Weights of a small GPT-style language model, trained from scratch on English Wikipedia: untied embeddings, 15857 steps.
MLP neurons of a small language model. Each row is named by its layer, matrix (up: input weights) and neuron, and shows model dimensions 16-143. Each number is 50 + 12 x the weight over its row's rms, rounded and kept within 0 to 99.
A block is one neuron, or neurons of one layer that tend to fire together. Before each block is what it responds to, as a language model described it from the Wikipedia text at the highest values.

After-C word pieces
L2.up6:53 70 42 59 41 34 54 48 76 55 50 52 80 35 59 37 54 40 39 25 28 35 34 43 47 65 54 54 48 44 75 36 41 41 55 42 38 60 70 72 60 22 61 48 66 45 52 65 43 45 36 48 35 46 54 60 63 51 59 49 36 68 35 50 48 47 72 45 43 60 44 59 58 55 41 31 45 77 73 51 50 51 72 31 46 42 51 39 57 62 48 50 41 55 43 45 52 47 57 67 51 48 49 40 59 66 65 55 52 59 50 59 44 51 41 53 51 44 18 52 29 54 34 47 49 31 45 70
L2.up125:63 62 47 78 47 58 58 49 59 43 54 56 58 29 46 58 44 53 46 46 49 50 52 51 48 57 23 57 66 38 37 48 59 30 37 56 45 46 57 62 37 46 60 47 36 56 56 57 34 50 64 57 39 38 45 38 58 43 67 26 54 54 45 48 41 41 58 50 47 58 32 41 63 33 16 39 55 55 58 37 61 31 49 44 57 59 50 37 38 78 74 57 35 48 49 43 56 45 49 31 53 62 69 39 46 48 58 25 52 60 47 55 53 50 41 57 27 31 47 32 76 31 43 39 50 28 63 59
L2.up166:46 57 36 56 64 43 44 68 67 36 55 52 55 47 55 36 48 43 42 47 51 25 57 60 49 20 30 52 47 38 60 65 69 37 62 44 39 55 69 77 45 29 54 61 62 50 46 61 41 47 63 49 34 42 48 44 67 29 62 46 39 63 65 43 47 49 51 47 49 73 48 48 56 55 41 48 28 52 59 59 59 82 47 49 29 39 54 27 56 20 66 42 38 57 40 36 45 52 61 38 67 52 46 49 55 40 44 36 58 39 47 77 26 40 47 51 50 51 43 49 41 10 35 40 49 49 51 74
L2.up271:53 56 49 68 48 50 63 66 64 48 54 26 60 35 64 52 60 62 50 46 43 49 56 72 48 50 47 67 56 40 60 51 54 45 52 63 38 39 83 33 64 56 53 59 50 48 34 52 58 40 26 56 56 33 43 38 44 44 56 58 25 73 44 51 60 82 52 13 49 51 54 62 55 32 45 63 45 43 60 51 56 53 46 44 30 53 69 66 57 69 65 78 23 41 35 31 46 42 50 46 55 27 35 49 58 40 55 65 50 53 43 54 44 46 55 32 53 42 66 45 41 47 45 38 37 22 45 60
L2.up459:53 81 29 50 31 26 63 60 58 54 58 49 50 43 52 64 53 60 42 35 65 45 59 54 44 74 38 37 37 32 32 43 61 51 50 61 47 69 87 47 47 41 65 49 51 30 41 52 59 32 34 25 34 65 50 35 49 70 66 41 31 46 46 41 47 40 50 42 42 43 38 51 42 54 49 51 43 64 58 53 39 53 53 50 67 39 59 52 59 54 58 55 49 49 66 63 43 54 29 64 48 21 61 43 33 40 54 35 40 59 53 38 53 46 38 55 44 42 50 51 46 60 30 50 44 55 53 76
L2.up508:43 53 53 53 68 54 35 53 50 39 65 33 56 37 36 31 53 61 47 57 57 50 42 54 54 45 46 41 72 36 46 64 47 41 54 48 40 57 49 28 51 35 40 30 54 57 31 64 45 52 28 25 57 64 68 42 44 57 55 50 51 48 52 51 51 49 65 31 48 67 39 45 50 32 48 51 63 65 67 52 47 46 52 44 35 42 40 53 63 51 51 71 33 46 49 39 53 45 46 46 52 38 31 57 40 59 45 68 54 61 47 68 47 48 66 42 39 46 65 61 32 31 55 46 50 35 62 49
L2.up529:61 62 76 72 44 52 62 45 46 63 38 64 58 42 43 58 62 61 42 58 43 57 49 67 41 59 51 59 44 50 24 50 67 47 55 50 46 49 33 35 46 35 53 57 39 49 38 41 54 53 65 59 26 60 52 65 36 55 68 34 45 70 56 36 44 47 61 39 38 57 33 55 33 59 28 39 51 64 68 52 71 39 64 32 44 44 38 35 56 49 50 67 18 50 50 62 50 57 45 44 61 51 39 45 34 50 71 43 56 70 26 65 35 46 45 39 37 69 37 32 61 42 42 63 48 54 37 58
L2.up557:31 59 47 71 63 45 71 56 52 48 63 33 54 41 29 67 35 62 45 45 39 58 38 43 50 77 41 49 54 41 63 49 65 53 45 52 35 53 58 45 53 32 65 39 83 67 47 51 74 39 35 35 39 35 43 51 51 45 43 36 31 61 46 37 69 51 33 52 49 54 31 65 38 67 52 47 40 37 57 44 49 65 51 42 41 38 49 48 39 54 62 52 26 38 71 51 55 45 59 54 47 58 35 52 40 59 49 51 48 66 50 67 52 47 39 22 55 62 50 45 45 42 14 48 70 73 57 52

Structural boundary tokens
L6.up47:49 69 58 68 44 53 44 41 49 35 61 33 34 57 52 33 58 37 47 41 32 42 48 58 53 58 42 53 60 42 41 66 42 43 29 57 64 76 62 67 50 54 30 49 73 42 44 78 90 63 44 61 53 63 55 37 50 55 57 49 71 49 51 55 52 41 57 62 56 32 51 52 28 53 44 60 67 30 74 44 72 60 51 30 39 68 46 58 38 65 47 44 62 36 66 35 58 62 45 57 54 57 26 46 32 53 54 63 54 35 44 39 50 45 55 43 28 42 75 56 22 59 47 52 48 35 52 41
L6.up79:84 57 44 62 53 76 22 48 56 24 59 45 58 52 64 36 45 38 35 55 49 58 68 49 56 44 63 68 45 28 50 34 52 57 51 55 54 56 52 64 45 51 74 44 46 48 72 60 49 40 49 40 45 50 43 65 51 56 53 47 41 60 51 54 38 40 43 38 48 51 70 40 46 66 46 63 56 41 46 36 72 54 48 46 64 61 33 48 44 76 58 53 34 42 52 26 49 52 37 62 50 61 57 47 37 61 39 60 64 40 63 61 27 49 58 43 36 51 53 58 43 73 41 53 41 33 79 57
L6.up92:56 72 47 60 52 69 41 39 48 33 54 47 50 49 56 21 58 29 35 38 34 67 27 63 65 61 49 43 70 43 34 52 53 59 19 52 51 90 49 54 42 44 25 39 67 61 53 70 58 54 49 39 64 46 43 51 30 37 51 61 57 36 40 65 57 35 56 41 50 38 55 44 55 41 31 58 62 44 49 43 54 35 54 58 60 55 52 56 47 73 60 46 69 46 77 35 47 52 54 62 61 70 28 47 25 55 44 57 64 50 46 56 50 64 57 48 43 61 64 60 31 40 42 56 59 46 51 27
L6.up414:50 72 42 47 36 77 34 45 29 48 52 38 55 50 54 50 57 30 30 61 45 46 40 76 55 25 46 41 51 57 48 34 36 61 35 42 51 68 68 53 73 64 27 47 70 36 53 89 56 39 56 68 56 53 40 61 34 54 49 47 62 76 28 63 33 43 60 49 59 46 55 25 59 34 48 46 52 44 48 39 79 54 45 48 54 40 47 44 46 90 62 40 65 34 55 40 50 50 48 43 51 51 46 32 52 54 49 57 68 46 51 53 57 60 42 55 46 62 50 69 42 39 40 64 59 56 55 60
L6.up423:47 70 42 45 68 50 39 42 69 18 51 63 51 61 26 37 54 42 28 52 44 54 39 63 49 54 62 41 50 47 58 48 62 53 62 65 50 71 63 63 49 51 56 50 82 56 58 67 70 69 64 42 43 35 45 39 46 66 50 49 45 61 33 49 31 36 35 31 30 36 55 61 53 48 24 66 51 44 31 39 38 65 49 66 51 59 59 41 51 51 52 51 55 66 57 41 55 67 48 55 47 53 26 60 38 80 36 47 68 55 44 60 59 47 53 43 44 47 49 56 42 48 37 43 44 55 35 54
L6.up535:55 81 20 43 66 45 30 47 62 31 52 34 46 49 47 47 59 55 51 28 56 66 52 53 67 44 47 31 64 58 43 34 36 62 51 52 49 36 35 63 55 55 36 45 61 41 36 67 62 56 66 44 35 60 37 62 46 63 56 44 52 32 48 53 54 63 31 60 51 20 68 58 54 55 48 38 45 57 65 54 47 55 12 40 65 50 41 61 44 63 56 63 30 52 76 47 62 52 55 62 46 42 59 51 50 57 53 69 58 38 37 66 57 36 56 38 51 60 32 51 44 61 40 36 55 57 47 26
L6.up546:48 88 61 37 62 61 45 29 49 42 46 39 50 54 27 45 52 31 47 56 27 65 55 38 47 55 42 41 55 40 39 45 52 71 36 66 54 62 54 39 52 54 30 56 28 51 39 52 47 46 67 62 56 32 34 37 43 55 43 50 71 46 40 83 46 32 45 58 34 58 64 52 50 52 37 44 50 39 61 35 56 44 40 56 39 51 47 65 53 61 52 49 58 73 50 31 52 46 44 46 34 25 26 32 61 67 70 36 53 56 79 51 39 53 60 52 75 54 47 43 56 49 76 36 67 40 64 73
L6.up634:54 48 50 55 56 54 35 45 45 38 46 34 52 49 40 33 57 43 36 30 42 50 29 61 45 37 38 35 62 47 42 45 56 56 29 58 57 81 61 51 57 38 23 52 57 74 60 57 57 57 63 45 66 52 41 46 42 51 58 70 61 47 48 66 36 57 59 36 55 41 64 41 69 52 24 57 51 41 55 39 80 36 45 68 50 50 51 79 41 69 54 67 55 45 71 47 48 50 55 50 57 48 55 49 42 33 55 48 60 56 44 53 59 62 67 60 53 54 53 52 33 52 46 50 45 57 55 21

Early mid-word fragments
L6.up70:20 78 35 58 32 80 37 66 61 48 49 34 53 43 50 39 19 48 45 58 36 31 58 44 42 61 49 44 43 19 48 62 67 52 53 34 52 50 45 49 59 35 62 54 39 66 57 49 58 75 38 49 37 55 65 50 40 62 78 44 48 48 39 51 39 43 54 45 48 58 64 48 32 51 31 62 37 56 57 43 52 51 42 55 37 29 39 39 47 47 54 24 41 45 46 52 51 49 56 47 47 60 57 61 58 67 47 48 40 58 52 55 57 22 61 60 71 50 57 53 31 29 72 71 54 69 40 51
L6.up166:53 56 52 53 50 35 60 47 53 60 50 54 42 30 35 69 49 52 64 68 46 55 31 46 57 32 21 29 36 35 51 62 61 22 69 54 41 49 65 50 44 31 39 58 78 54 47 43 44 37 52 53 52 53 28 30 68 45 41 64 48 43 46 24 46 57 59 26 77 31 65 36 27 40 41 56 43 48 45 48 60 61 46 64 47 47 57 63 49 40 60 62 45 34 48 38 44 66 71 51 46 32 69 49 48 51 42 71 53 72 63 56 48 53 60 74 75 49 49 32 49 61 45 48 46 47 60 55
L6.up186:59 67 83 46 47 53 70 52 58 40 49 42 62 46 31 45 67 47 59 47 44 42 45 48 79 42 31 53 48 52 54 53 59 59 50 35 63 66 85 55 55 55 50 26 40 36 62 53 73 62 58 65 35 51 42 52 50 35 49 52 66 38 44 59 56 71 60 60 41 55 63 49 42 41 41 63 49 69 63 28 48 31 61 40 21 61 44 36 48 40 60 66 66 44 33 44 51 57 57 55 63 41 48 71 36 48 45 47 43 41 54 45 31 47 43 46 59 50 64 39 43 52 45 35 72 35 30 57
L6.up328:63 77 54 85 52 25 41 37 40 52 61 43 51 55 50 54 51 37 44 56 44 31 49 48 77 51 55 28 31 31 40 45 52 32 56 54 37 63 67 71 58 43 57 27 51 69 35 43 62 73 46 41 71 48 34 72 28 32 51 63 54 53 32 39 37 66 47 42 60 44 31 64 64 55 46 56 58 61 43 47 48 36 56 55 44 32 50 39 24 54 43 60 61 47 53 45 45 52 56 56 43 32 53 63 35 64 54 54 52 60 55 54 51 50 59 70 60 35 53 46 33 72 70 49 54 53 53 43
L6.up367:44 45 43 60 50 50 61 28 50 63 63 40 53 38 58 77 45 45 21 45 61 69 49 61 56 72 67 31 40 49 60 34 63 66 50 56 69 51 48 43 45 44 70 33 59 47 57 37 72 60 47 65 79 55 58 38 56 43 56 50 47 63 52 43 46 67 51 44 37 51 24 45 66 41 45 54 35 41 34 56 29 33 50 74 42 40 58 50 55 40 28 71 46 45 46 47 63 57 46 42 51 60 46 61 47 50 40 42 28 50 42 46 56 43 62 49 50 61 50 51 32 68 56 44 52 43 51 40
L6.up531:55 60 48 49 62 70 59 64 57 59 46 42 68 33 71 39 44 47 61 42 41 36 40 43 52 65 58 48 07 44 26 31 55 61 75 50 63 56 33 58 46 40 55 38 56 44 47 72 80 45 40 66 54 52 41 48 38 42 32 44 30 53 40 38 58 52 29 57 55 61 66 45 47 48 59 62 43 67 63 60 51 39 49 68 35 49 56 60 43 66 40 67 42 36 42 60 48 31 67 50 47 56 59 54 54 55 41 54 43 37 53 48 58 26 54 58 44 63 59 37 44 58 34 46 60 34 24 51
L6.up561:50 49 74 44 56 39 37 41 38 52 48 57 50 62 63 52 47 53 69 41 39 51 37 53 68 43 47 44 32 40 61 40 67 52 51 15 68 46 67 27 50 52 25 62 39 36 44 43 63 53 38 47 64 66 56 56 54 45 47 73 63 56 35 77 37 62 48 55 42 36 38 50 37 48 69 46 38 67 30 41 60 57 35 43 51 28 50 37 46 59 46 54 63 31 53 20 58 58 50 74 66 49 42 76 36 18 49 42 42 53 46 65 57 63 53 56 51 68 43 36 52 68 68 75 51 43 54 43
L6.up623:41 50 62 63 58 39 63 30 84 54 55 70 63 41 45 58 45 59 45 47 47 58 57 38 67 70 39 39 43 56 43 28 59 61 58 64 41 57 50 47 57 37 27 30 67 65 66 50 54 49 49 36 44 60 55 66 67 44 54 36 44 61 59 41 47 49 24 49 55 71 32 64 47 52 50 65 45 42 58 50 43 69 48 41 47 38 62 48 21 58 53 40 55 45 53 49 54 57 37 45 45 52 66 71 30 65 61 70 49 41 74 71 47 40 32 71 49 48 43 30 27 43 39 49 41 51 50 47

Word completion after split letter
L2.up52:40 54 46 43 42 63 39 44 68 29 65 46 61 48 66 62 51 63 31 45 41 61 41 66 41 57 43 57 44 72 28 62 58 49 49 48 51 35 51 67 25 47 57 18 49 42 43 39 47 53 69 62 63 40 55 46 29 48 41 66 28 47 64 31 56 57 48 39 47 42 42 53 31 62 56 39 57 50 40 47 66 38 58 46 66 54 51 51 47 55 50 50 54 54 41 60 53 49 47 68 38 51 26 77 36 67 62 19 54 42 47 54 57 67 50 52 47 42 97 50 41 45 60 52 70 58 40 33
L2.up72:39 43 42 64 54 54 51 73 53 49 39 51 60 30 80 66 36 54 56 44 27 48 65 55 31 69 66 67 59 49 66 57 49 39 37 41 55 31 45 50 36 33 56 38 32 63 28 50 26 53 57 40 56 44 47 46 60 61 53 51 45 57 42 42 35 61 52 37 71 44 34 58 51 42 56 66 59 24 47 58 53 58 74 53 65 60 62 50 42 48 57 53 72 47 54 54 38 70 57 57 55 56 24 53 55 57 47 28 61 54 42 47 52 63 62 25 39 57 64 58 46 46 55 64 58 36 39 45
L2.up194:34 52 42 36 50 50 42 30 54 59 43 69 49 46 70 38 47 36 37 39 54 40 78 52 24 60 64 38 53 52 41 47 45 59 38 51 58 31 48 54 41 44 50 49 39 69 56 61 44 28 42 42 54 36 48 43 39 70 53 53 64 36 58 77 59 48 61 42 54 49 59 43 47 57 76 59 52 26 56 42 45 42 67 53 47 41 59 58 66 62 48 44 60 50 61 56 47 34 27 59 25 54 47 56 42 70 59 61 47 37 44 58 32 70 61 76 38 36 69 50 41 30 46 33 47 53 22 46
L2.up286:55 44 49 50 71 48 44 73 72 45 50 55 60 48 54 68 54 62 56 56 43 51 44 55 39 49 72 56 55 53 55 43 51 59 55 33 75 59 78 50 50 54 58 67 36 30 71 60 25 50 45 58 36 54 43 53 61 44 40 34 63 70 44 57 34 45 40 52 56 55 66 75 42 52 63 46 48 49 50 52 50 35 59 32 44 42 44 62 53 55 50 46 49 24 37 52 49 47 54 34 60 76 52 59 43 38 22 48 44 41 33 53 53 50 66 17 47 49 60 56 59 57 30 63 55 57 45 62
L2.up326:51 55 55 42 49 48 39 54 74 53 42 56 54 55 67 59 40 48 52 30 32 31 59 63 49 58 47 45 45 50 59 38 23 32 52 68 55 49 39 74 41 46 65 23 34 49 64 43 53 32 56 38 45 35 63 36 36 65 38 23 67 62 51 60 47 54 53 52 65 46 34 62 48 58 52 55 57 49 31 37 54 52 44 49 54 46 64 39 60 55 77 40 64 41 61 58 41 59 54 78 43 58 31 38 38 49 53 43 61 48 81 40 42 59 56 55 60 45 59 52 45 47 45 40 58 36 55 43
L2.up367:66 52 39 50 51 55 35 39 65 55 49 50 42 54 54 35 57 49 46 35 10 41 58 40 41 58 68 40 69 44 36 25 36 47 44 55 41 43 58 64 54 32 71 57 34 69 42 62 55 48 46 40 60 42 54 44 31 40 51 60 49 45 53 55 70 38 49 52 71 49 62 79 44 57 65 63 43 29 57 60 52 47 51 48 41 42 70 57 46 36 58 48 53 31 60 61 48 29 43 53 42 72 47 60 31 58 55 37 66 61 38 46 24 68 66 66 47 45 43 29 56 40 40 55 46 33 50 43
L2.up511:74 49 50 61 46 52 54 51 50 61 60 40 35 42 54 54 63 55 42 44 22 50 46 33 42 51 45 45 49 37 37 61 54 40 56 72 41 25 73 54 56 53 60 47 49 59 39 54 46 43 57 52 53 34 50 60 50 53 61 70 44 31 88 18 64 70 34 53 57 39 46 58 44 48 51 68 42 42 76 40 42 39 46 60 53 48 57 65 40 66 43 39 57 73 54 40 49 42 61 42 40 50 46 54 59 55 27 39 43 48 27 20 52 54 13 55 53 31 29 37 61 72 53 58 64 32 35 42
L2.up620:67 55 44 57 52 38 36 64 64 46 45 57 69 39 65 50 33 67 58 31 24 56 49 61 29 54 61 47 49 47 48 38 59 34 30 49 61 53 44 55 54 55 61 44 35 66 66 72 51 40 47 53 71 34 57 57 42 50 39 42 55 67 59 24 54 44 38 35 76 41 49 58 44 49 49 45 85 37 60 49 73 78 44 31 57 42 59 41 52 53 54 57 60 35 46 59 42 57 52 33 50 94 47 43 46 30 40 67 49 54 46 22 42 55 45 41 45 36 60 48 60 54 25 53 56 36 30 47

Day numbers in dates
L6.up56:58 55 59 49 74 29 42 67 54 40 46 52 45 60 44 69 61 51 42 59 46 63 41 61 60 39 44 55 46 52 62 42 36 62 50 39 19 54 63 63 49 50 60 29 56 26 53 64 49 44 32 44 50 63 56 59 57 45 49 29 72 52 58 41 53 54 68 43 41 40 28 36 70 50 80 40 58 63 52 63 48 50 48 34 57 46 53 53 32 34 48 37 52 53 66 46 51 41 24 46 50 63 48 49 38 66 43 67 49 56 65 64 20 42 60 57 53 35 44 67 52 27 60 53 27 57 56 45
L6.up151:47 44 42 42 61 74 62 54 59 36 38 67 24 33 60 65 60 31 49 46 74 52 63 57 54 62 37 45 53 39 40 46 41 61 60 40 45 48 18 58 56 44 48 48 56 43 51 19 55 39 52 57 53 51 57 61 69 41 60 50 69 41 37 63 30 45 60 49 31 43 66 63 49 56 60 59 57 52 60 52 49 55 43 17 35 55 42 64 51 57 53 35 31 42 59 57 54 63 48 61 54 45 72 62 52 37 53 43 69 69 57 51 50 57 54 44 44 20 56 53 35 38 48 50 44 59 74 52
L6.up176:48 65 55 42 56 57 69 44 48 36 62 78 59 49 56 50 56 65 71 56 58 54 74 71 41 74 53 67 44 38 43 51 44 58 47 72 58 39 23 59 30 37 50 38 49 64 38 42 24 37 52 40 56 58 47 56 52 40 35 53 53 43 58 48 32 40 41 54 43 26 78 46 55 61 55 53 56 32 67 48 44 69 50 43 50 53 40 55 31 73 26 46 48 54 62 54 37 76 31 60 51 39 52 55 32 53 58 51 47 37 49 53 51 39 29 63 45 46 57 63 67 62 66 55 61 69 48 37
L6.up213:58 47 40 60 51 50 55 31 53 33 61 39 34 53 51 53 46 34 51 44 47 25 72 70 44 56 67 41 53 23 42 55 39 24 57 49 39 31 62 55 45 75 67 45 60 50 37 57 44 40 46 40 67 50 44 45 36 27 40 43 62 64 64 42 45 55 44 64 69 44 41 68 50 52 26 62 68 54 54 67 47 53 62 34 49 53 40 49 56 47 44 39 49 69 78 55 60 48 43 50 53 65 60 41 41 59 53 51 39 53 70 57 40 61 55 61 21 41 66 43 49 37 68 49 45 39 57 64
L6.up243:55 68 38 48 47 66 59 48 41 51 43 33 42 37 39 55 62 20 37 50 42 45 76 42 72 57 73 62 33 20 54 50 57 29 58 64 55 43 53 59 72 46 36 53 55 64 76 36 58 43 55 44 51 28 50 69 49 63 61 52 40 53 46 53 66 45 59 47 53 40 60 38 56 35 43 46 39 51 49 70 42 54 38 47 18 34 38 53 37 53 58 46 58 54 73 43 51 56 34 55 28 54 48 65 59 53 66 50 56 57 41 57 42 36 44 79 47 42 51 62 50 53 52 47 33 64 31 37
L6.up251:56 41 42 67 28 47 61 66 48 64 56 55 41 34 62 66 60 47 48 43 39 52 67 53 59 44 58 71 59 27 31 47 45 39 49 42 43 63 46 41 60 50 48 42 58 65 47 55 53 33 43 33 46 52 80 48 60 55 61 49 43 76 68 53 66 46 63 60 50 29 40 38 46 54 59 64 45 39 41 73 26 50 31 62 41 33 43 50 60 65 72 33 37 53 52 38 43 42 28 41 44 52 31 35 33 63 79 52 52 59 57 49 38 47 59 55 43 23 62 47 61 61 70 53 45 47 34 59
L6.up475:68 63 53 60 56 50 79 45 49 44 48 48 66 48 54 45 50 58 43 47 40 38 39 65 51 37 62 58 64 36 60 63 70 43 41 72 44 41 34 65 52 44 61 46 45 60 64 77 52 58 51 64 59 62 53 55 73 54 65 13 51 61 44 36 31 38 43 58 34 50 59 43 50 44 66 43 46 49 65 52 39 57 55 58 73 36 49 52 64 68 54 59 59 43 58 48 27 58 36 38 42 68 58 14 43 60 68 49 30 67 55 55 30 55 61 55 40 52 46 42 38 52 38 52 36 56 40 62
L6.up587:51 39 41 50 50 59 75 68 61 30 67 42 52 41 63 56 62 66 54 52 34 70 67 52 42 53 62 55 34 26 46 51 40 45 51 44 47 64 57 58 29 40 45 43 65 40 40 47 41 40 57 36 54 52 50 57 65 27 60 45 34 48 65 67 48 40 42 47 47 52 51 62 65 24 50 54 39 49 34 77 28 40 47 51 49 50 43 59 47 45 67 35 10 59 49 31 65 49 31 48 66 64 68 65 65 51 69 43 46 35 44 39 49 48 72 30 52 38 60 47 61 60 41 35 53 58 28 41

Phrase-boundary function tokens
L5.up163:45 72 55 47 63 69 22 30 59 29 62 23 51 64 52 35 56 38 50 49 41 51 45 47 63 55 56 61 67 35 48 50 39 57 25 50 69 77 50 64 53 36 37 50 55 42 38 59 58 43 47 43 64 52 46 52 40 63 53 61 65 40 44 48 60 48 58 39 41 50 67 38 61 24 10 62 30 49 45 43 69 32 44 53 51 40 56 41 49 68 48 37 53 44 65 51 44 40 56 60 56 73 44 31 23 62 37 66 49 65 32 65 38 55 47 49 37 45 42 69 48 37 51 61 47 47 66 41